{
  "vocab_size": 8192,
  "norm": "rmsnorm",
  "norm_place": "pre",
  "rope_theta": 1800.0,
  "init_std_qkv": 0.0326,
  "schedule": "wsd",
  "final_lr_fraction": 0.0
}
MLP neurons of a small language model. Each row is named by its layer, matrix (gate and up: input weights; down: output weights) and neuron, and shows model dimensions 0-191. Each number is 128 + 24 x the weight over its row's rms, rounded and kept within 0 to 255. Numbers have three digits each. A neuron's up and down rows have the sign that makes its largest values positive.
After each neuron's rows, "fires in" lists the words (lower case) most often at its 100 highest values on Wikipedia text that the model never trained on; "fires before" lists the tokens most often just after its 100 highest values on Wikipedia text that the model never trained on.

L11.gate293:129110105093104151122150142134152109147120123104115120165107183103126101122115154152113118056145122123162075118131142077095124126124159105129060130143150106118154125156119101116139135133119109141140127134152121120184099155164167155116153111126177100111108135123140120124085115128129131159122098142165099133104110120145128087132153130119147125105111140131107139188135109181137136170114152128137138165131109140124136163153075147133170090115110110128108104136104132134140167170127178109115116121104106151131162151136167103121143126068108104131134122082151132114098159164134102123
L11.up293:137142117129108095112131139124113116092086128150161104156122105149124087128107138151091077137085160111154162120122133099101130137151106135148139112132097155102090107141141106124108149139138114117123096111131126075121128148133169095109132111137129124117102127114131094113134147110109112115167087156154139131141135141127131140175187153160126155097120130128123169143162177093172105160117100174082140154116124102118155129147153123139145174101130132164137116068113113161135104137152161127108113090159169097133133175138120139082134145089135110159110079102125138092167123137102108117
L11.down293:152094124156149108092119144141123141117142132146177127100100138168109142153134132125140144141117115169090115135117106116122158116131169126135071160135188130124140179130166115172166098126152118111118117108141109133147123130171150094094147158108119157118088143138074110103180097126071130157169090099177151140113119138138167119107112129124150138110111120123100144133133140134118132107085127117152093122113113105139101129164132151126137136142122158158147093125116174148106112119105097065125119128101107105138135117086113108132102178175170095146112123114126143137109094115154130133
fires in: "to", "would", "not", "known", "can", "professor"
fires before: " be", "es", " have", "ship", " as", " been"

L4.gate361:143099119135122083115109160124141104211104118127132083152125095111141141123113115133147126128133138157125141130106170138100155157136165172125110127135111117175146167131167097150130132141117160140092166122158137152146121137137117113105101099113152119161104115159178109130124146125091123102128110118146128185151078130168104140108112113074138081113136108111088138124142112115136140120130137094134125122150175140154152134114111151087117103144166086125113127118096136168157173107111113173171102151143122143167110084156158119126139122166134141118130108121099165140151110149125088108
L4.up361:133080139115079127130106132124133128165123135095132094115153135141157136127106130134117115098155111136133133137124130132126129112172109136157120133140103141093159108163142110136092118131111110086107121100154138125156114158079145118163102164156107144134112091121189111171078126151140147164155132134081137104150150114107164174138141155117087144138104159126157156107085127134096149141104148146118097121145129106138106094135118122110082142139164083184124139104166142090122132133137139132167110129152130153158137079172159131168136115124122093124169136142067121141147149187128116123
L4.down361:138138138117092163116127113108159131104096130110127168176142111117092104149111150155139145135125121141146108075106119076117092128113139090143140162156102121166101063114145121102117155132124101119117087120105140147113165168151158108103142152115126106123120139122135115121116080104121125093139161097131110138100144134141105142090142152133180131129174089100107110116135097145081144171109112115165177119080121107115145124134076129167153148092084131145161156148130112114102126125122104187157140144138138156139132150139116122137150132151151141082102108088124118135112127179130145111
fires in: "of"
fires before: " the", " these", " them"

L3.gate131:096145190104087110117135106136156098124130155152104129165132117144154114083115159063141147157105149136094141139104125115148123141145168134116125119145131125159128140182101118075143114161076128166120148115148134100119139080127116144143144157116150128141095101114117109105136113096105127150139132169081116082125141114186093166126138120121085140092162109152124131124105111176135132115075147120111149139118110152115094132113133139138101138098123142100123147131068141090143128128096118113121103175155124117105088096138155160123144140123129120159120164132086134168141124088127135133
L3.up131:138145086135174120158106148154185119110156123115141137115141148192119100091113135102123134145102115121081106105115086112134141124114107110111137114137084121122158114109145134114138150099124141128140108140101153064158145113129086105156138117125147129134158148136136124165121140114128137161126125166123163116096096114103110129117080104134122145084116132114154132121151098090108138133074125125163137156178108149068144112099122107148148100150094106116124161101071139143108126179131105107154145099119153125142186154111136102068131119123156129120161111160125096140113137165133117154
L3.down131:123146189164151140121123148087159110119129125151166097106095095121158135127114164068159163115110162093123106148139085120124115118088121138136133109146135110121136097113102095153131129137088108135128112155135123100136151124131130112077119121118114117141100131152135132104112140124160122128115154137084100125132187105115127121147129136151081110088133128141123133107104112118095087160094085150168069136111126134110129121126129167160140113101116118086129109107094134145168110160038107118157165130112144122143130127093095117165107138146129152132135099117117119169114182126156145107
fires in: "7", "8", "4", "2", "1"
fires before: " |", "%", " ×", " million"

L11.gate214:110166147165112109120177142137134114147136121144126111105155146099146113158183171139104161137115167142136138167124132142113128131120143136115099153137142124126148158143135137183104131142138137117121164099094099143126127073158114135137116129119136143117086133054145094140166131121125143157165121138141093109154152098158087128100159140103112113170119177155133132162125179158185147088105130126171123121113141091157151123136151134199106146156082121109116151158126131106120124118133088096160105149132126157130148112148114126129095166094116140110134148117081156111134113137124123112
L11.up214:118137102161151114136120137088119153131125159128148132156131073147131114106128133152135112138137141125157162170109139086163104132178137124163112122150110120138117150132148116101125159133151093123097130137118187094098156077160125120110137123126129156150128149115130129171126126134140154085098094108152164107129102129155108135055131154138131123142121145126123077134134108144127117094097064156133093128136106133134162199148093134172099138166108126146115126134119170117172108097082143104115151130112123144131125155124149111120067120124149129135126157130154126094124161085171102131
L11.down214:128107158139110109112091125162137103105120104140111113109123134144153066145125119123138124131097096136094111124106153082086115124136095123135119145189156129130155141117140139130086152140089126118126109130087103148109180109120143052110186119138120138157139109117138134151130095142133141124136145104126097128124128179121124127155142173097131180121179172189175112113120136143132124123115173101135175117104133116094165114132107119096116160124128151123150114138126069120137102164177141151142106109131101128111137082147148127087105144117091122116120107100145153100108145139116131126
fires in: "1", "2", "0", "4", "3"
fires before: ".", ",", " ft", " |"

L2.gate341:153113129146117110077112134131143139136137125137127160139166184126127134125129161146115114112165166137151136134132117155111108160145162126134128084129094127148113158127123131099167108138110124131104099125113153127131106110171126158102144080141103133110134129149173085146142151193184154167121142124144117137106162126126128128127117126100122119122135149127073165085153113131126134099102148078116143175144077153180094158141065128089096125170125136158107154107124168124124182144120104133117131108125136104177152098167145119126152144137116146111126124162118101130147086110127139156
L2.up341:157095180150120134114088096112134105170115116125172122161149148123155143126121139120124096125169118121135163133140118132115120118088126082129080131111144136136049113121130143092219106132164147104120111172147148135144130123148124158135143113154114152098100109126122106197127149151152132162126124148126166092133126100139133110143130153118156132118138163122134148086139121107147093121127123177124149099129151092156141178150124142146133125120160168140111133179114161154116137148153153082146142128175150129166122151158127107101102126125130101098141135133148118165106129115106153144
L2.down341:130114126111090143143145171121125104106114093119124129141130120147111167107099125154135121130124170140122147153164108142158154122133130153154118171101119156101126145151111155113140120092085143107115105151129125086128118133120100149112091165172133136150130091157119160166095094151122144159085173138177100090124145133153154112154107176083090088146120116107080140145132082168120133175120122097121111140156150118147157117110084113115105166160124124163112128108127157102105146117161117105132129148164124144068108133126126153156138078134147126119114155103153152103122155136135134079
fires in: "of", "two", "are", "keyboard"
fires before: " the", " these", "board", " his"

L5.gate124:163112159130093110114108122147124110125126165092179133107170089154107078115108146136164096084098165141161089124124150145135124140083120137137139166107125124118156139150105168148123115101107128124152152127147111103097097158115111143137104160103099118108124124107154129097172125126105139127131107114143142157160121147098143113175115133126153146123113151128091117166173112133127081134110123101145173108086133132085112160118079117147121091131155156139159143154130118107118136137132120114124164116141098125107132099152120097067174091147100145149159084077095153136093140122145127125
L5.up124:174111138106139145113078178154110134143099113081121145145130127149127129150109146142153128150179131127132120092090082148113133103123181137119118152171151073093133114114135161076125092144104167127192151121115147109132147148103114148141117146150149133144151101169120108121086113137114132136134156151119103151105149150141133124127184109113139136114151105124072129136107138175137121103126162111133149147140130142136132100134154085122123111114178112146083141144126101115103187125101140148144130118112121122132144115158136153095162127126129114134124166119115150111068103171107180146
L5.down124:118120109113153164155146144146175117172113192128135106131142128140158164167114143122118088130126089151100112132111132098133152130157105154191149161204114141116125105116137177120142139106100151137124120095164134117116146134177087117142135158130125120128143160141126154097116113134136154126141097094152137183118127135152170115121128150129109089112151140151128106132133126123077085114133119144150108135091097105177175090149103121103163129123192127151107174137131108134118138110101097124121120154104116132128109143169144130141140147142131126150122133115124131098088108132166172095
fires in: "of", "among"
fires before: " the", " his", " these"

L10.gate405:121105180179104096112109156119129109086104113122097104129101132150140105107134136147130173116117153111135135119128110137124163152131132161107125131183127103161126163113113176118136136111129152081119129141135161122089111117095153173110129126141143170130103117092148067150093132131127132127168137116167154100180124114152143155116113156106124112148110136141123126139154135136131148098105122178106096119132138113192150095139143130136111105195081179096129106132111126097177098112151113144136119126157120122174133156122139142116113123128121099179138093147122090112143113165144101119
L10.up405:135114132184077089148115108103094132141118100123121109097086156168172128136138174145092139171114171155107130115144181149134191150125118142099135097103130096109130125116114085115127120161179133127145138160159151121106093132091078145137147143132139128125167149111139140143118149129145142151169141081129142106152152138123106147094148138079131094160094129136118100146179170123115124142103140119083079157108141108140137146128135147147109070142113107124119115144108113169146100160149136130121138140093163106124112119148117129133125138100118109127131094117155106147131136166118143163
L10.down405:102144128143095101112110113123136141088150122128079125160104118173141129127126125137101169128150126098078177165152140110119111133108108092171099144135130129099102149188115152135141159113124105089134102124090140138082145097129124090094153141150136157154112108157157094151093111145148095108174082114148144120107103161148163093094169127091154072146094159146120087139106107173116145141116123138117106134123116170139137129150134147105115132119114124111152096139106126171144150166153141149132121121157094147150114148107119133127127132096127107082147126122077140118125127165101112116
fires in: "1", "2", "3", "6", "5"
fires before: " |", ".", "–", ",", "-"

L3.gate483:122154083116114129148153130149111095172172090115151131121113121103205107136135151143110137078142133124122111072146145113129150120132118126108116089107164102145109157127131148107120140120190109143162178114105106131112125157116128118133090092152161090149107125130148122175122152133118156090103080093128157115117105084135080137135139091132125117086123097143116128144139153149110136132123100111126148154094162086142151130136134127109159139169115124099176074103136133173122104106113123116133111067110098128127149108144095117108138132129130144136104133178126120133134142113117170145
L3.up483:125133139161119131137144068133174130109126113142129139116096158079163142136113127138117142098103096141102094102128122122146111122120092099129155138157108130125139115126100100098164069144151120123155157138115169127135122140137084127094092105145127147067135120097108125165137108119100146109101086090130149100131089132158114144127133125112157099112093122122154148145119177108117125168120157141072100137082097093106111104116144091139084114107127126133101119122098161166146107102065160100132120143157131158139105138127146140104099177123088125138094177129128116097114102104124140135
L3.down483:123166061079161109138144126163128131172122147137092108127112199143142157133122127102132094084110105161116123109142139129174122123130101107136151140108153093106165089101107117106151129122133132132173169134100134128093151164102120105106189118106157121156166131101089127199128113109114114136120112104178125134119120118120123128139132107118170132114123111143141092136137105141090128126137152128124110131092148154132130095121104143123162131116121125106169162108153172140151120127135129133147143103114088117142120112154118133077143094154107054146116105150141152120129106094096134136
fires in: "1", "0", "3", "2", "4"
fires before: " |", " Roc", ",", " Lin", "–"

L2.gate328:134094126093129137158107163124174191151133119095135137114115155156130095066159153136116147135133108176105115143145188137132158121136123120113137134190116121153130126114092135138155149131112105146168125123144070100100101143107120121129121110146123154118148087100149129085138126137164146149119126166165100119158121120138163091152164111106121157125129103118148141110122106185125101125132152095097131138120108140086123139132079093133148143151118121103163129107107118148168133140120109135100168126119125115147130127164157116093162162106143107104112182108155128110087140128103077153
L2.up328:141111125136112171138112118107111146106158166128159143136141137099143125149164131114077123137148097124143116105169123110098121178135088140088143129139106127125117155106140133107102130136163143141135138129150126163130130096128134139144102162147124108106162108123147131083118199137166144145083144126096105137110146133138135156144156184162117166097121119091146126088142135131123152109083123081173169109075136153099075131167129144125090104155150112116086182129149142131150131098118164113098090109100146113132169120107136137147154148107105133144110137107140167108149129082140114110
L2.down328:152109115146166135137137121131111123161126157144159167140138108114142142098099119126135109108124115160104145104137127131177110092094139114144131141115132125126138148150089100118105096115156164150100096066106132153138164180118149141115148145117149106142098098117140100105127165144166126156142137172127133141117123092151164100110138175090143132131066145064111104128123154094110133146123123092137177138131114139137092096125117146074139138152122142128166145153146150159135107141145094110142109130111104073116119139180137145136136163167152140109178113156088170130095134148141142144
fires in: "mf", "df", "swing", "gk", "reprise"
fires before: " |", "e", "al", "Z"

L3.gate388:154134129123126134139089169141144132106129123124136112132119156121141085092151115117164119094146176115158148123104138170138140126078145154103109181133113100086161124157122168115073116142111136129119137099118120082117105088138107158066109145116118146089107129124113157114148128140125142106133135163111139077094156099106162089092138103139162128080117157134086116132153110158099141127162134148153139126122183149164121105086152155091123137127122152152102137129141134100182159104099108109158112128141104148132137104156119142154142105150093128157139128124158131101139140129166080119
L3.up388:151108076115152123137139150092154115126097138112157096146157135155116100132087103163107119089148137158185112157111155122121153133130161171162135101126092149161073146125134119116118079164125119141121120143085119126135113188155106114136143158150154127092137136160130114156131142146085101135132175110149097116109117145105143141128103139130115139151109140121102137084107095147141144157127143112072126119182094129110118115133148081138105160161083144164106096085144154112113141136086099125138169111145130139119156173113116142136128129109152098101139111115159120116127139133132133075
L3.down388:142119110109126122115137150129139126154131123097136144142089130078106156096078113142135069145137086188118143174154153121165131134139112149141180082153108103140125076125167106151126130136106110061114155119160114132112146128134076130097091134123141073068127142084136141149117107140151125125134173153160111139147163076128076122132156141148157144139164103118108141150161110105122126084121165110093130107128143141164111134119111143116113149122126113108126146144096172149111127110083109146109113134127128137112141134159139123111128118143116140132116114100061144110142139134141127145
fires in: "of"
fires before: " the", " these", " which", " his"

L3.gate403:132172117120150128159126130097098119133134145143141162082075136093149085196121147143167129124172149125082133114140137136139142184144126152115162070116145153110149120135078123079147161135113161119166160134100137128114130127104140119106125066125143126180115089128134154183100138118133112133134097101131138136115127133152117189139174099138149105117127083109142128134120127086082150129153092106133133127147093118146114147139156103143132112130165150135156113107131146164138114136118096102110129142124147175140132133127115167081133124147110118154140097103128108106091142140140143116
L3.up403:147086125096125142117065146127130139186137131128142095163124121137128129074140114124102131144124111116183102164100125140108103119073150112152198148135140138171139114111164177138129123162172107134091136086117123095144138141178129086159089159115148125105130102128122123101090134116148137125140131124150129122106118146142115158109117174095131153138117127152127114131113135115143090161141097132120123135093149147138139151162134145109155157107133176122170085143160123128136138145087160132129155146152118121112167141093145111103112174113134112143143139071180112144115124108116129160
L3.down403:087133112110171136146115121169164118058132183128159132112125080088143146148121155147150111115158132122085171174122110089148108136124120113140162152149136139162150106126139104083116204128141154107138128142092103131120140143094121107079133106100159117128109159126098127160109108106131084110170103137155174138095127146135101116126131126094104132142152116118119126097144146109100103109171122162108112140143129132138165169132157095130128145118118131114171145116167135094090159134164134091149130124108102125113120115149143139083135114149145115127147112113169115148115095130163138119
fires in: "0", "2", "5", "3", "4"
fires before: " |", "–", ","

L9.gate426:119141106091098122160127155134124130143136171111110112154153137090101131134101186102128144112122128080164157139116126130129103125110128114149097125126137145165122093107145105134162147117132093140156097075174110147105132135163134114097154115129150138135101114142175132091085173111106079154124156094157128129118117108182114148103179141127121142118106126137070145137138169132140135117143169120132127184120114128128134147123071109123159092131117093120127133116131143100062139127174132168146140136121129125147150122093087136121115110093109163129135104126149109179156129123081155121
L9.up426:111148138142141100144123157122174113098110111174119144140145131097083134138141128144158166121133176118137153088119130129095142130119154144146135138109148163178078141155080109167138150120156157114128129133145155149140147125115168113106110158129133145137160158113139121124129105118044096137111116164136110145101105139129097132115162131171089114109107129100128112169061138141130107128140125131101141126184098090113148143117141168125156089150129124117161147113140114116100092113120137200145097124143090099147104126120098102141093156133157138140135110141091129072133138125130136113
L9.down426:117151083126148105153113180115110131078132144100123098165115122116160128156080125092155119110128135087102101153126148091150123105154149110108133120096098114128172136116165146112139129134120133143089136098149108156124159125186139105123128105140138149128100125153130103090116150184158140138156129134122114135123111116133187112109106132164120149159124109140146112142118159065116117072128115129144160132126171110136117136138072170161135082107138124076161115119122145123116098124137113116121135177109179153119138120122134121125077108117108127127160137130182174160115102135107117144
fires in: "such", "well", "known", "regarded"
fires before: " as"

L4.gate281:129134139136100126098135140133127148115127142084123085119160099136152169096104123147137158134179109149129120121103102136106124119117169132152129157153117126119131211122143100162131097154112143108075091078138117155140146102148095116125108128100128108117104093124149122153093094140127147133170129113167143118112095167125153145145117124123125133109105112130131118116170111086082169148129094144135135121166129151086144153090117145108106113105129148215140156123154117123100141105085122123152139120138162115100136124131142176126132150146113146128134090142141068107099087110161122148
L4.up281:129109148118074139126100122132134164104122154092129105127165111144152137127084092163103128166108111152126103119145121149108127143076150138101122135138100117120134139098126115196166134114114148119092143130179099164118106147134148154148138166127155137079094083111144144114131119158158096099156123110149084108144101102129160134162095077115125146139154127136096138096138085109131161144135116144084126125178185151087150138135103119087137125155104136127153144130131121079145136124120128084137171125139161117125113120156168124127154151125130136148169106116081133156130130138154102113
L4.down281:110107139113155162134105079133131109137114105161136163126118118107097119139112155104127123148136114123128154139130153155106116105108073121155117147110127153085159059095078159115140114125129092128130100142122145113113192149163145137091135116130136140132107115095151127068141177108125159148101136173142111145118169123141140099080099156122141140126144123126136122111104140168148119124126141098092157114137119123131122166149123109117105113136128121119134110148111154118105169142122104156113075133135091150135121091147136097160147103143098110097134156083055170192109143120146139130
fires in: "of", "by"
fires before: " the", " his", " these", " a"

L4.gate617:128110159067143144114132152112140126127149158121156106137107116145132140113122126130113132123131141154144113125093166152127130168152124107166088134122130152159142121151127094129176083180152128162096154155138156111103142091103108070107133117168140125075131162145143149117120086112101150132122172158105131124086136136169142148147169150129128127109128100141128142125112130102085138139153125165093124104171109142109140190126156113160091128092126157090102180119092113098123138145113140108113107143168128126121086153144122149167130109171140096146129116082131120139130092146138087108
L4.up617:102130097092113143091136146121133102157144165125104117134144118147126123168124086123115105135129117134125102113109129137112162118118155123137111114093123120123113081160110136175116146122129143130055163106092144132172089117140121108129142154146128150136116116114118148113118157142102097132106135139115132121122155107145151155142135118069139171078146157134152152117109123146100122207151144121108100147163107123123139137107109137132111161099121194070135119189113127134150149125082100123113163158148102135119142143111104120174116145103150079124130123160154143105178113151137072140
L4.down617:123084099097107115110100111096130115152101148096127095139124098135111119131093133124157126133155131133119135096128134109128157120144138151105105174095133121116119085140083134104088186071133142144127146121135122126125169155154100054132146129121125096102147105132147143132076149114127124125193095129136102153123117118177135122162130146131090172135132166106164095156108152142125121175072110124158136117164103109155125126123140120142146105141149161117144158135131148148134141135110126106129147122119120120141132178120130116100178143133098088146125139084131098128127097154198167124
fires in: "of", "century", "1980s", "1990s", "1950s"
fires before: " the", ",", ".", " and"

L2.gate183:176135169154149129098108125126109134107134103104142109126146140091138111119129180157156108157121163132137126157136151116115092093121179151162148119166114117130121134132116099133130142094123157125148127142178147134095119127103114126151126149163144114135113091115128112126128165154133136145145118097115098139128130099115076105111119177101171111136161124143090118157114114121136143108166126137145055117109137111166100147101087106144112121144131120150101164148115142082102143145109191073152116121139131136188168134138135144165111138149147117107129131095167133079088098146119101166
L2.up183:080099111084119146131168104155117073122131113130125118110134113130081106098176115144120169110101153128119108165118131154085105120085115153153126104110112151138118120123141102093133143105139149093127115132083164112131157138132155170120143151136172158117134086097153119121127141151129160140124127126154117085159135127087129163145116149109108172137078164151143146145165136124177148138171137124136141143122085173135120124089139119075150124152140140138132129118140126109163104126148107124141145084110103146149137120141120114151141099130112105085152149103163136169151109160155112197
L2.down183:114074140087106110126132170139177090139109165104105110108138116113134095093131143097135156107144161122118121114109119207136116109148135139119156109097114117124174086170121140138158100080093124100118182114150179111115137158131121152130127153115123135134155157172133119129143118143132157154114130121138158130172131116080146142161140105127173106082134127115130093124114091125118146140196148095154143115113129150143097123085143102103147093151162101150105156144108113122157111140121120087128105127147118122099101089151119094121159115118119111135125082123155153100121130136130107132
fires in: "of"
fires before: " the", " his", " which", " these", " them"

L11.gate430:127108112141129126080128120157149181164095142145095114132164183119173135137142135131107132120108139095134147146129097111140128139095154076095090110110119130147134158140073137095132182124151128144124096099169134141098153149139129091127136128129141162178120139126165148109146124117087120140106134131151124139137138125102153118144106093125116148154152095101161072082116129132061130148116113119129157094090132097066111150126122138152104162107129107195096136125126152114122137109087113143125099146134134151123071111142102112124126110120119102162122125111092120097139140141151124162
L11.up430:142156115145148178158138105135081139113122127103112147155136110150131127114108137134081152091097153162128130095168149127105159127166114135132145086145117163150146109121158171154163125115098110142109142165121092115106137098103104142111128117169086099129116108163109116154094102124137122173084120124111154159080093126154119132151172106100156115165130107141153142111108131118123139116143161150099144108142116121119143107141113122117119090118091117143147124151076124119121154134081171111122140158130122159173163115184112190135111135106120136130115118125073128133110080164156147117
L11.down430:138096113125132152128138059120152101131092095152136123077164144068145155125109121147150109145154123115141149139119120102160126165156123105122115161124169111159083134121126139133086114112136136141142118092159175143131078121157128135137144136094147168116153136101127153095126115089124108112161146120115091109110158110140146110118089140146109129116118152093121092164140129139132139109106141098138144142115139129139117134155110127230136164132171133129094127129189141153164137116184106104129126086129125156092121102114108080127118103101153143147119109135094139099148125126126140129
fires in: "as", "by", "for"
fires before: " a", " the", " an", " well"

L4.gate525:117141123155113093103130128175144111158113128117195103131098153116142110092126144143140100122152113139099180129169140131091098128152107089124098112127119113162124134123159107159126114119085113147112168099112147144132114167105068091101118119119116126163146127126134137090104118156106152136133110113090115122183108115143145133131100114136158103159188126137123103110164105161123127138133108152132128122123148144136122137119135150145140099076162117083069111165119093135153104136139144093114149130166135194165139095150141081113094131127084143144137114091096107143148142124143123143
L4.up525:141099120136168073130091092074139079054112130148139147124161107131090150119125120088144145114102094132115148144139139129137138145173090157094137108098126117138165120139126112126133124126085114123156130111131118150154177130124174113068101137170135133102162107152113133181119151114134137133108089116107132153111126130129134125090101129131110137151119120098136113109166157142113154134127154174154140130148155108136160134084144087116134128105123134110118117156124128172116084126086146125116089158159159132154103100093137133120122122122090113165129118152133130123125138127169163062
L4.down525:142100137133128151082149128122141144152144133087111129144097111137183133139122153155141116133137127150144090112094160116129135150151128162180159140112098107072145144149122126184134145165126134142173103178100156165133143154159165140146100141160082146127109147164146158164136126147138125134131109102125109139117176113162136106101162151162130127141120132094129143135172122124177130117137144117126143124124107139124159092127109123226119132130134143122136146136110146144153111151175124170160126167155136116128141128161145119117125110206136151126153159113111122093170120134129130120
fires in: "3", "6", "8", "of", "2"
fires before: " |", " (", " L"